From a checkpoint of a small transformer trained on Wikipedia: no biases in attention or MLP.
MLP neurons of a small language model. Each row is named by its layer, matrix (up: input weights) and neuron, and shows model dimensions 32-223. Each number is 500 + 40 x the weight over its row's rms, rounded and kept within 0 to 999. Numbers have three digits each.
After each neuron's rows, "fires after" lists the tokens most often just before its 100 highest values on Wikipedia text that the model never trained on.

L7.up615:507480541515527421476486524466497491553465468608542430522514521516563557435578478476443515487555509552490450503462442468435504471472485470552468537515510546454431522502524512494487486468575515437467515486505482496573498449545544568536467421510529492481467518506487476500567472450437518442491505475546480531484495493459487527503600489537483532458508537504595491467454515471469478588447532538549512478544431447468597516534503521454532477481510486524479568457465552502493537494571436497480452517484546557476544468511568497498493492395510500495511468437528484547491493577515560522
fires after: " a", " the", " \"", " is", " was", ","

L8.up404:441509439418559508508495541515480421525513487495545493524436526533518519533536508543445462464527509504506450533473458533499468521551506487473575471520524484473526468461500457491520433503534492479489431506436539504523491483500489507567486481531475494573455512473513470568466513474481556526553528471474471536514561445513518495473525505534426487472505522496598486544433502446524507543524520562521533579553557517462462476444431505534513494494468467516534581462516533576461578517484447496548630577558511456489473468552490529506497486522478509505513493518499447523471491586454448489
fires after: "'", " |", ":", " (", " the", "s"

L7.up128:577552503526447512430480477487491503545465505540470488507592487478532469520543470469556508469578473506497499454476509568490504459519440528461525528481564556583459547476542506491547548487519490532504512499500552485442508501468528508462539474489630517565509484486547452457475496474503528502532521606593613557455471533476514495515496461549487466510500528494482544547457467449462528564423419459512437440469473491539475559510506510561475519504508456476474459490434515525500520507550465455482415481484477456537472541396519471546502510516497499505536452494482463472513556469530512509
fires after: "="

L8.up403:456567578453458452461501513580549544444531432470551569577525546435453494499500497486478533521592498501495490502435539558422455495569464452564547501464472488562430534483464518498519469516477438538504507514461528513497530490474485482601499461490540493529502481488554454482484483496496509502541491510456475496506475517531536520497490468544390489499493548477457569427485542523494540482559464541490455500537487505468489438469503487447527527545454396519444484455473534466488518529454465488489474478545521528527536427482514574509471577510561555495521498532506498488482489410517487503
fires after: " (", "N", "aged", " Winner"

L6.up452:517486522496412524539512519491523481445491462522465504560557543500434548551477472575492458435461505473495454478498520472546588467547436511552572496470455523525399573537493428514502528483544436556540498412521538497513430474455605538529598552496560470505559544503538494452569489491525512477499473533535562422524507498443504465517486485508460492485510595489487442490476464510470503447458532495574537551451595486458536499519439494537442443533470494511486484439459490505512588532498462511492490485433520462507490448522481511509511396479481514502541547501561506534459587484490484499
fires after: " the", " by", " of", " at", " in"

L8.up245:506558580486507498458482460545504588401505452498552511545536500414467495508488458456506493522554499476494503510462502544417482509577474522479485481503460549495436539483525499462510425522444478506516472532479536547463477488529486456568499437491532530512474559536585485482479498527474594537517482554433483512614481483530467539514489436535401503550483547515500539507569466544447533525513474521481499499521503512437498362444483476454554504556509514475513538481470517502430527546501526509478447475538478482460529525524533532560446523493567526502529458534509477501493462463496525475
fires after: " (", "  ", "N", "aged", " Sport", " anim"

L6.up365:471467515512486477512502506539473469554497493475536538521516525443458422548493501532476561499444461485502475538471455576518498497472469447555495484496546559541494478526496496429499549484579492476481537493447420559525537541504475508557516441479468484537476473439456514515459539442541501432525514518516538522469520474490428511509539502506420528500504566460516527557469563522512473497504510494544508487563530549462479433467521468503470495540466477497485584565457483517480461557598479493489578472507453527477524481520509563546492522466480486503551460479550475537414408437452475470
fires after: " |", " /", " born"

L5.up5:533414533531442416542523526447563461545524526580479498527499480523517525539518505486563458454542420547486537494485506451542517508477462485489543539522470441502489481504447435556486532527520461532514434514464542467576449456479533528499524495479528449575497427520472422569515501454546498548539552536464478514458505540537476434503519491455477514516518586504471460496495431426451475505433461535467604468501485516522462485584497504534436497492540452523470467492546523561559557399549517496493510565513522606451478524485540488505453474514537464500514504528478429466441481562464436477
fires after: " the", " an", " a", " his", " and"

L5.up48:524484531463507493492480542464527516553436542583518452491488407488490509488563465483454489613502477525536512502486494478541515514489415480462566501498468562579495519561534460482488477427510552477521506522484514450511454512545546524530504498555510484480573481521484447550593484530521466543530464482562490513502503481470559625518479504416495509431451488505466509477450544531385433558437531515435475593479427501527517528567457483556461549502565414476517562535476529574538512448603543484491445549503546525513543485497491466569430531450485503505474496472503501494507499523484528468
fires after: ".", "\n\n", "="

L7.up266:479487552477452449454489404449516510577495427511493501500468470532500526486460520514490531534519478503440499457499440411496556503520500504441544534470449408441511551446476507511466569491473557539473435549500470554593484555501519464524527497437425521498438480478422502471557529519543565621507531482572530505483527549508505508487497466501426589463437524562497457547516466487470479500529547583425476452535496498472435480540550509501423487554480478475440548497513538516508569402489535450521475467445506514520514413485490541498478536548529498467503492552427509451508516493530513476
fires after: " f", " un", "-", " co", " reb", "C"

L8.up158:469435510435472466459493513473460502490503431510522481529469471492516446515502511395489524501596441511507529478491478533504513535476516534528515525512518510507507508559522484436444514522533509483552406499504480417571510488477455477549476387522458500457532488488425484480478546543535517499495515555426476523544522547486468545477497458483434587518503440468606459462510541487546476526524465542452528545544489469487456431536456511448552450517456500507463491516557562508515515517523562488465545535526546527397510482490540507495542487487563479444511431462487478475403389547516500465
fires after: "'", " and", " a", " from", " to"

L7.up468:454510517504517466513555546510528475488509505504463480509485520525569574488498516504477511450495477474489502477462489457504560505502491493446545539516520552507457551467483476496483440570500511503391402574479537486554451454542393502563558515526606558521427475524532540492547393526474430556522569474520556498468510507431480490525534480495500546428473505500510590484455405510439526549511461540531543512571551485546486554528475526573473487532448514494546513467456534516532472494524482508527547552456515494509550536469514572500475519530518427471438498602461501470482479459543494445
fires after: " a", "-", "′", " (", " and", " an"

L8.up161:465447503492501436556498459503468499442478536507525545472423475522496504544453501539506484502518488523517538511507497499507519504448474494399490496457443422534512505459502454577530526490557520506538510577428530565489498526470520471537511543482494555449430492497537517506536414528489428484530531535521479473497480492519598454479482530497489449509520522525503485476463502473532462501515457503548531590556473514462494573427506456389529447523568480484563556470518541573529443550487555528542518531447573514532549498471491541517521433546545524474551531471536452483482508500454469543
fires after: "-", "′", " •", " Succeeded", " Time", ";"

L7.up360:502482447470509489531473527483500496480488489424558579571479539498458492498521496511461521554538484525475555475482454511506553478498505455532493562441520445538500481507493521510484491512499517439502437573489485551484533541476522488537483522530629461480499457489499550434471525479481523449520496545461524495488466487475588479506503530498505497529510525546493541421483496541520573478489415479478511539558473412436520470500490432468502516561398479514507525463516579509568433497468577487550521538497521506477556525443482467472432478578629568504549445519423464450491425511527425510
fires after: " (", "′", "-", "("

L6.up180:452517561462460457503536510468427511505510471533591494533560471496524506440471484496521569530528531515494601491451472477434473540489500608467518558521509519464524540529540463459433472495557504527473458522509497411565468475423485501540530490462484507487521524444394491552479492589529527524503526515538464590515536498480498525453547444503492536476558519491591448494493521447511460546477491532442496483493437497498511456553485520448490435484494501498471490415487601470525597462504527445502464490562504559434524439437586529519495520457527477398525399479504507456507532535491479484
fires after: " the", " a", " The", "s", " and", "ing"

L8.up173:495484482542561492395487517520558514536465480545524462586505502379484504488550480503448535406490486504527465495423483470457479543533457476421495475531519511484462489591572515493532489488537506483531518505406521517602451572526550440505512514525518497594538572541542514483508526612480522505512527549526461553603488487446536518483547503524503521454485553460533483466501464477543477501458469464487531532525536511492542495614402426460509518547476511488512499520501572470448486437437454495462458581534472445509507438489471556548511523485466522526568452520484448476510548508540519472
fires after: "-", " (", " \"", "."

L6.up612:493426507486446493455457450456513562553464475423534514441537495492502508480534434447535409541566534500499465497477508445473449465452487530443481488479541535540481527465588512500494495472538530524529464474479530434444528508523495478536612512452567564486506468571432462510515455540565532545550545528513469517531544546499544544489487388499494532466518476459458498399529466547451539578516465480537436554470474489467484480498459504520453530509543441514485465504414540494585511482480510441494465537564496511490504504429483450525507572447535530485535470523502493483511488586454495579
fires after: "=", " However", " Later", "\n\n"

L8.up120:520508466439475435498582498482545533556511565485489510470590472482538471450486491500423509512592555448492492509444458483426505493496431511472540532504496513531440500504483427580498491510491554499426479474420454430494511508381472459490505511582515540505518588531550496529625469501465481437529556517558501506514448522512463433464511525499486467569542496534504490548510492543545513524480453517475533466476509511476532543594535481452481472527529427533542475481510499463528445470517520490488492521454443508425505511440589480510495530485578479505463480576544536482433469477511496569
fires after: "′", ":", "″", "°"

L6.up170:489575491494492504481528464460552532467482579460514444532483485528514436511450518523504472483503476531518544506473535457504532517530478485458595513528518460542507435428502513583449454543558474505535488571489469546548507490434550494484513510447501475474524496530535528529509451487533531501528559551529511489483470499492493517490451423597489535498518485510530530506607474493427485505476580483471410453523448518471511423455506448534492514500507437495441498476497487469407514527492484517544440502517478466558510483492532575536451480517520561457528430535494500514525477450454611413
fires after: " |", "|", " High"

L5.up117:510453506499493483495493490554534526510474401489462433469469563516498536481546505473485410517539511537507427548467406445531537422540445461452399472509516479537427551514527467490544547466526441476478524473483491460509432512509469534506602433495514505502462431555499535472531555540506476470529566513500520513511448541532511510550498471440522485547506545490478457448487499516525442508450491436558528554550521501517524527521463542493421566493436456539458548565481481533537499573581510454510488549471501486478480561566514538599461492509460491566586453520524454470424530533434501521
fires after: ",", " He", " was", " he", " but", " when"

L6.up377:519515497475458481526475528438429523435514537468587477551527491508476449485511502536483529424443460561517469529475469505509530552495466524526522501545486489525481457492440574510450485554488528477503524524440485577565514438498521496455470420502487497456520556469490573454454480537503563486543502534515479493545451524508450529429513467579460523510568542477524520552576542487450448555534474562502539499524574502540507570461494514492471505508472484465495585556498501476524515524458556517521479491484477490437479509455538547517532535473507478413546495503558481592501480468564467462
fires after: " |", " 4", " 5", " 2", " 10", " 6"

L5.up499:483523579540502479459500485478505480529479430508532530543521542455534518512514483515449549511579463412491542468487486535520435508473455508417476508440536488536504535522470546531495411505444543538421456528395527503507414433472528424507504420457500478490491484525553464430527504507445548510534530501534549513494510586509488455549499509489461510489452551488454541480530511510397532481515498559542570493487455485541513405474501434543441436507495483443534555435479494535462520494498545510462582570557600568525571471495525513509473475496531498433492480476488535486403506532497495509
fires after: " (", "born", " ="

L5.up351:494525552466481450499506469498495514546476464544524520466471523525544433476471545449563485462541473571469456465475533541467420528542477557533551559556482442479506517502456493505459536517551474481452411565464436511506466440406577530512448513582449527500520456478544491488485514475446509480494614568491508474415471456485528546492478474489458516543481538519459544522494489446531518485474522467485453486559416497469481475567506500489428489519484484501481542472594458454471535511498515450494444516493544549487556483452571532570528529504512551442490473476550438430521473478480530478
fires after: " |", " /", "|", " For"

L7.up201:526512491537562455466481507534508506507456504556517442507484477482480440516453502552457520433421504484468514491460495520505569440464457442501476473533513530490411466514443502478552500479472527508449509488517508565531513598537576435544511482493477457553428522476459590461494537492521456464527521542461556615468455476461472488503500509506452493513459489470589482534485558495482507432485556679426465429521537512500511450550479498509486442505497484494477520532473493535407526562523548515469500452509495473493486483547498496524449486516473548434473499539553531556422493517435468456
fires after: " |", "^"

L5.up315:408532548471523482528499452479473498423485549459502597445501522517506455603568533501515550524538546476514466539504462525459502487481455480489514460537512445484528506508510483496484456519447502518514469531476538508474474489493482482485488491491524503445498514518615529490508474484486586508525470501536459410536445456541483547472507497490513507501502512548474538451497494526507532516581477534475447532541517476486556491512557463441605509544497571385530490458475547518495466481509398505533474533538532519533507499478617486504511353585538502503500432465451474465512471499545511442
fires after: "′", "\n", "-", " ("

L6.up137:549491434455468496454494494463548545574538512562515549502516479494477506475555517521480496511523417494465492487426475446507574544430468535535563519453539470538490533443530470447488494452483594474463479533465491494485500544520512508535497502460524520565483490544458532480509388490524558573501515497525524534454565549436508533483474464522522454452485508530517560534461483536512496556464514546487499502502489503504513520548532491498506463519481431468497521463437466540541479449566498540557427520516581508460476475472493565442480546452468440397457482563514470439474457566476501556
fires after: "-", " un", " ("

L8.up254:503455488481477495509479499427501506491544460545498431515513473501502542471497517465501448426487447480503500527484519436516499487449511493398459496457552516533496525545463518483516490503505516503476431525510468495539552447468509442600508456543495463491509464576479451531475420490574606556558509480508480575502491473505456528446513491488464567459503518419537466469487508441499490506507536570453596539526524500480486464488529518547474450494508465512532510476486605515564526470489483600425587561471521565456529398470474506442504412491510475473517475517527483483506524531538500481
fires after: " a", "'", "-", " his"

L8.up229:453467535416498485510485476506503485475501507538457592449520532497594497543441507441496468553493506570484508521474507438457496453498459517510599508501511513576508434502523476561423485467528530452523452481485530502517446486426552516432512478471498577487531529503527536497493456490538568471535474484501413493513536509509504434533476523486490442504508531536509464420573469511427503511529534499482465484463483441575473518421495476533540503586574525505543536502538527487497443482524438458530414549428484564461417474423463507511514462544580501429544468495437548461490471447521503539
fires after: "|", " |", "\n", "\n\n", "-", " the"

L8.up638:479478517543575424557422513547495510534454412502536581474487486544507483501527529510467498533504477497459516480530394446465480446507463440487524527434540499542488525461508485547457524549537533467536481513498531501559468486465557570457517553462482487406504455467458489510528457538510575495533542424462455497544493506460618436487539534484519547451503538516496515447535463511536470443449460473484468488473447479479519503481464416544441570527466468525519462489535504498579452494459466529542526476523532532503439504478590549511482499538586566504569493464491511461515525436450528496
fires after: "|", "\n", " Succeeded", " Preceded"

L5.up159:524519442453435515483525537509497490475485528452568462474542534542544485501533503486539494480558469536519492464493491460479505519454490464508541507493490450471432575512593512587455482504540484485471512436505485484461445427441536530524478540500568520540483484549541464552499496489471610489508518489533451432461504456542435455529528427451533447521507574490469505454549514489471412525467516452552474531475465417568570589488480544573511543527480514455502473536468476460449589485440472469538496541504542507501388496477558456519549405492486582483500457526512424476495481450511555502
fires after: "=", "|"

L5.up338:524498448465517530487514446454485471435452516545490436495499549501558499538468492512532530549511481558562450453495500406518492521472475485500545475543483487523516552455453502478529494490585495449495468431491542476478407498453522477493496508499488524583469525527498519500606549549477570422484554535523502433511510508507434492509527496421522556496457607518480496461484508516502467547463526445510490598518545477423523524521431493548448534514489544469507524485463500528385598428522520443496457483500479453503425513506536524542576417484473465490502487519565443475455536461517462483
fires after: " |", ",", " the", " in", " of", ":"

L7.up340:423441539496501480503496500594566522442527481483488492520525456579514538541503455407527502508542468470533437502503537595458447478550445449492508492564438534533506458494563531463469497574474509517550449467490511505427491451502505499513463466482462489459556520530479368552527481437566522587544510544528507513495529475532548539502445495465441417488573548578410521508505523556536446570509513458509509461457439531527530522484549425489504572527506476501485500477512524556577463490501488568551426536513491494525475498503513523510539482530588485527508498522494485478476541481498503472
fires after: ".", ","

L5.up442:533525496484509518461574483426520534498481470452583436527442510513540492580494471545503497484492400534447502457523514515489432518507481466453565530505505466489495554457502510454429537523553499516552465498462485490495452416409535487476468510515528541532526483529522522500550475522497598494505464562503509474582479445483471526451484471516531485504449541511434567514457512489410486540461570433520481518503439472550572414565456499560440546506505418512455537458479490485430534492529439457479475530494525566546487519446514492580543445479484455460502496544479490509495502479551545449
fires after: " |", "=", " one"

L8.up329:516457511531507512484447468513502466442498469561447468555472476439552473468517456566485520501459521457511523444430455430493511482513481477425581551530531528455498563533542511579499534474581455507534500527494568485527434538520602473447535476510519525587438466541515476524595456573494538494487549539527538536574477438441473455534577527474475518448439603456535484462484439500537503541471488523462557531475528459476486516533384472540524519538482490565475551480432564543450489462506460501477502545525490485499504446551461545584463499456485456452562478532506491420469516502456499436
fires after: "-", " (", " the", "=", " of"

L6.up580:496526551479491456461500494491593549584519499511592481473589462460542610471484463442486463489514502514464460427459507425471486564420514482444499588460495570553437534478542528528500482475529497556536492515491518494485503526423508502556580541456487547473587507493478448488488447521535561489502538521567541586478476497511571538421531486505473481528515545509380463493461429483418440527494507514514479523463471502486508510519544532484461480501553484509460508524436526520556580494480457521502547545460479457487529426495445538437557520453492495500536488489467456457500469494548500484
fires after: "\n\n", ".", " (", "-", "=", "—"

L8.up149:471538475413464487565511425457537560536513468517474482451519470503554538481478504470494459508509484462520483470513528474461535521539479565450526479444569468484526576449559503553514427508497494487528434479501551501541550532394496478505487454494546502474469527488488534517520499532594616516560528506542454613530549548472495553491625500504451500531530611503489471473495487473502522587442513528536438489473476466461561428499457453529444477500478491532470482464563482495554537496488518536443522522468516478515411435540539474454509464559512490418538556499500534443479547500471435458
fires after: "\n", " the", " –"

L6.up591:511535563496508488441471450557482534527547513558513470486420504458507531450530527497446461553496458547509439486502484456448492468510442521477507501473494501483482499545507483538485540478534560534469501500491467465533498548533564518514532511531529470487494508608468521513565503606469483514525590570444454529541480478501550527471500514484492510460455481539488477481487493553564517549372508563559455514594486499473553495510452468467487556479464425498527491507466517481510468508488466562555443520507555482532493501440471513607504506517495535501521507534487522444449479545430603511
fires after: ",", ")"

L8.up616:533518528540496434449493474448528515535491467561465521490487519516587564496523517537522510488497429496489499427496459489463532484528457452436488523452538526491500526457498435416479538474470480520577483479434501458492489553515512503519513536536506508493516439509499495522478490532506506556541558493430482599505582499422609502485488520485529444406495525503522498478391467519507554558448483553410485572489428489410531495546504528502455534530538492507478496423564513462532537517529460562454491565472551567502445525559529527478493478410507525570525526518524497480509490502494456482
fires after: "-", "\n", " (", " \"", "\\", "."

L8.up346:477429470442521533507534521458518481523492472499595431541526510529493512456550531534393500466489517483504475442457487539492512518489463465485527524508456490494518522542522505516492449460445473454501505498520422440540566444442532540609468412517540516476579529454513544549511501435552536461504513413492404484546464501487522546537566475483524474444568553498524523521481518506486505515482531481513563526525485487517482518525473497534479448495524468548480445484540576490497597524490511526554499544565475479456505456501544519497524527529526502572569453538451496537515522561450482376
fires after: " the", " New", " The"

L5.up609:437522551413411439556457497541477529487413456525485529497481557527551528454520457458574450515580544507543465486504422422491501490531450488500454504473503466585467530502586414483503474520484509533507493532446537471536501460486498501453600466458525503417527465515552519438462456566468531548540559511508451522552493484516551475513479454477540490480538575518434504478504500523474544556490527514598522569499454453572528482413558426507474545513483520519511478422476462499519500522540501529573498587468522526547500502486560550508462494472538531520522547501439501472469474480516456502
fires after: "=", "\n\n", "\n", ".", " ("

L7.up229:382482546466496468492498501523459418552460456516528415493499496522476495542524453520492523492428441528537482471457527497572506510497500473482584526460597458543428531481479561477511451521540511433499432489556517531481392487520484502524522498370529484568467540479454542512461453533523530472512485449480544517500535501440456470551534512512464508445462625437460480522531567490509466524540517546444535509531471491429512495532526488510486505529449502434547546482463515518451562479574458518453532526490553470465510515601520573497477462533533517464475479504537443467533451483524479465
fires after: "-", " the", " as", " an", " a", " -"

L8.up263:506533484525449492567504435477496481507426517516489519555534542571467498508455525509514445568531521510449558462522516484510495485420462526525492501502477434460461463468554479556520508497462526495546483567443452540433515454511537520545482455472516545404460526533430466517500426511475500597537604463521519524458499459528495494528484542454501494491512491575497478513555464457581472515502376509453457466486505464516524481465486425567559508558505486436537506566535450494506535465429543493542507567461530469482493473517488511465500533509630512528506542499545496420485454494490531488
fires after: "-", "°", "|", " •", " Time"

L6.up155:478538557467492456539510504489573550478427475509517552467536492584496572539539533509470499497595482514491425475429489469447492486533465511577519537497472536520575564539465538488529475484486503531574394510470524526461472520483527463484484556507564553448506516483507566520489503548513524570539549542518583467499503557528560428473431508476461483527538537549374550513515513489448509469449463486493503524453459465512552534488570456516513469555555513461527531457482589531491474497452447516496453527537520550449433508434528476483493463552512504403529501533473431505526469539546475497
fires after: "′", ".", " ("

L7.up99:478422558475455526529484529438440463549507445536513529530537511530479561489542477499537456537521490496495498459505486421472503495488458501524583589444509430521465540481532486550480483492485493499530498490463531461497446444440508445505532492460507415478478485515471464557525465506511543503557505507565464518491566552468611482495578481536553502523527585496441549455438464473481514578546420448544483577462448496505487441499494500615481553514520477460535506466520508535538550498494503489539480590439566550530440425461529544471483502426495507524485487498478533422558552495558461548
fires after: "|", "=", "\n"

L5.up528:532534508562464480508517562495541524501476382544501486534499531515505555444461469562470513488525480509428503476499542519495441429503456500500522538480551555528542466505440516457520487539482516488492467536420439524505481499535542524535498422509623467538477477499540555417498472437489507508514501527455524528529480534477451554560518544534486523447457566531485527488458506509357566492475478491460504543540500497436498538530455468544473460516479436466487529442550533460476537486559541496510466449499561555475527456538458537524445511470522496511530463522538467488520457555541424582
fires after: " (", " a", " an"

L7.up346:491535462382531509512497491515530493512513474541535466565554518549530523523509453498503539503497502492571489441443499419516535509474500509524507508490474491534388572510569498492523476411499516531565542513485513390478489496423568488481492476515558482574508546529513502495531455452513510472510508471543506503463501500523580440520494502556434557477519554439512586449568433515532463519459492534550502444519504454514531487480505413536419509486568418461440524498471458544499523483527417563567519514509483473485501527518523533516471570449508474500601522579503522475477532447474507507
fires after: " the", ".", "|", "=", "\n\n"

L5.up363:495488438397538493442456432532541605558482492511492456512468507481533487493555491423509479540529509502455512537458438419492443525495482502470485483479436525529492568525594495455493503574515586424518501485477502427514435486517440538496622435540545521423593517509506510468522490583523492492544568530516478467548511510519482477499553461489554499492503471535443525495483542515555476553470575531575477521503519507459510458495470508531493537511495457539438479539499460524503508470506493503564456508436482531454484526548491495479521503558518436489482505523529471482430488520440515464
fires after: ".", ",", ":"

L8.up214:473534548473524477513507546531460542451461526507549488557447511491549479572454446481453495552531466481496495557481494469436556441533487437406551482438556456522419477446487516514492443541549480495381498477422498521536455425452528496441494516509471479468537402554500477500539482466452604461567462591491446527499519455520531509509525459534480495498534593509418482519473532513477545530486581527488482445426508516505508492524542492545463525523514467482493528598534502482480546498482468522538490572489518545545525481523544583597505498497536517465495539517467562473479523429534497481
fires after: " |", ";"

L5.up146:453520513494587436475512496490442437570484545502515585534498459470486438484483484562439454450517433485542475499467536558465460533517435524488544504528480544433445521493531541423496535526440485544441414530482475602537468500459532456561488533435433464450505480452467546482561490479475517494524467531507463514506522524415528432526476542526448590463473502497520452453554515541540516489485557551506530486518532528463522463476530456502477500518454503476577531499503497467475525519494482499488458490486507491528393556544537536531495542513515476476491511564475503493486515497513567501
fires after: " |"

L7.up381:447432490456459460506472528543521549500532469464521539538530539487515480467526457406532412561530448526508438481493534467453473456504506482464509524580464513501500597492644516505508524541538439476499477525524500492485450451503481491487498474506518545413595449538567370481532463545527546548479496461542475483517577537524530526491508486485524500507528457548399513444495508502541441618483457447481456489488389508515531483504512505499550544550551491509482489555506501507568527482457473531558457566488511499532486512496495463543515524493505517489462477551491467460549494533508615508
fires after: "."

L6.up150:449528504479494474468544433529497476526496543410568438571458552459555524534514513481477484472575431508506525466513400492488473495519499493412515525432501426531452577553532495503469460458531520424481502459473572469548513492503557514521499468487545501533443553416445551483512516530531526564523473456479416499539545545525524509485523457469456522484570584495471537513508466410478453584471479513492478513505503435477548560507478522538411525472494449557492601568450507554525568427512513496490509533509543478479437536501493554478408497476479497483528542585458498477513526526468516433
fires after: "\n\n", " the", "-", " ("

L6.up230:534543516508497511474538466533501478486506462506493499553437515495540485534540519421417457503536450478500502420482435533465549525462430457506481483460474545553472536567529499528503490570448493454462480510473453547449490513467457514536510515522569538450512471540490456521506536501479495459528586484551544448517485444530483553506493462478509443495461573551465492455585513480513564522519475493507490450486533416550509425461567459576508488528439481412535578513541514488539473475525516478463584559485505507458534482427517482525496394515483515485473492456452474533436440514474506427
fires after: " (", "-", "born", "–"

L8.up488:403553481465455458603498440586480490461430494484488550488517484540510477560497492535520469563423512465469528512512522509426442391483423417513616539469584476495452486477546500536439470503539541542528534497439523522519513590435441512455490509487514464507533493516469505568538465518490507557560476468468453518501533587496508454508474499533533487510541541481485545483502577477510525450535474506486443518525442496541438479439579438560478563540466473476499522476500419458565475493558486495549471520482526497493532416508541550525510551489542503468461557505503478500538501493509483482
fires after: " |", "|", " ("

L6.up543:476468572438472522534524512531444497489504483526447526500521597428477428494486531505537585525465494499421504528520530507520472481491492523537527489505548501479453551502536486542468516518535477417524511431462512421513509542521473542422515475569544471485437577522530493459480451496598428437511459453453530460514498475477511442419558519464534538502483494515487524505522525474571483450541525442519552555527457458538555468475469477543508527527594508402515557542448475477451492444553501517460458494469513443439462474499482546481472498519512549500560492550485423507429508546457564547
fires after: " U", " Al", " S", " T", " V"

L8.up113:469517497471522468447514463549512517581470523493502516469489530528515467451510499508507442589457448514485516487437532457380461513546444474475583527489551550460506473450508431471474515462507472442533500455391489463505470567425475501517488557529567497549502497479514576512510444542504542517523583571543493555504477441506606483468434481514498482498542513526429534482494518578551537536447516484461448502492450451431474553544513468431487484538521517484495505551547535499536537468474462500492492580538504422524526471523542562542500519525449483458584499496468492519519445538447453435
fires after: "′", " (", " |", "(", "/"

L5.up97:490469562481510434505486523511464485459488460524529523485444522498510484518512526489543493509514500530504462476494468523478563484466459508498533516494464410534531518553486481452459449501471479414463451468395539576477484546476464544468459521537456468494567488525518515523603445516511582509509554523548491410515516448488413547515486507431505500492448458523459524527452532490576509531499599469485453530522552429449450545518529484466461458542502506483506607521540440546450563432479505497511507473508504526526500488464555513537518437536460490415477491524522492444477498580567440426
fires after: " |", ",", "-", ".", "%"

L6.up343:449501473542458463517543415561537493544464466522492534550473475564494477487460517556500488469469519552512488444425525433428517511488399495521568505532508417503481494490502528474491510524454479456473451495443466538561469486440573472507453540527512560460488480478490533502569453513522515512522604534549493451517484487459504600543501530557472549533462534539545522459525493520527498540468551520490514475534559473457501609544500464459390503551495516498464566492512469418486561474505528435506414464486562503550549510561563517484535475538499489498498508492435508517527488509485492478
fires after: " |", " a"

L8.up465:524469535499488471549492493488491464467490506538453527546464512524485515554481457489562439547546463514501386449514533540516567462558438576511528490449503495543477574502477533474452478505528525489469425505459546524538487512456580498489478484455492505476503463482502476510497555468500543585523532498490390463484533485478475479453514412448516495495521578434530552465527486413517479569485527588534559508487535424473481504560422502595476453499486491459547415435518535491472553473537493462493526595464559534489447480510524530539496490451537503513496547467546574444452545546479495456
fires after: " the", " in"

L7.up498:458434480510468444418551506521487505536524479525492444526533462519557416455469407522539499543495520462453511490487509501475532531506528500472562554506489455545426475538485478448486520435532488506567478507502470478500492448425512428514506487478535544463498508451463472560513428513501513541509487527485514592456527596533508542534524578459470557472445539516459559517479493491458498561510486510446465465537534461446457537525566468517485568518581496544464613538479475431517537470541511446413409525480497528525512505494464537520434498475507446481472496535485520443491561473585506512
fires after: "=", "\n\n", "\n", ".", ","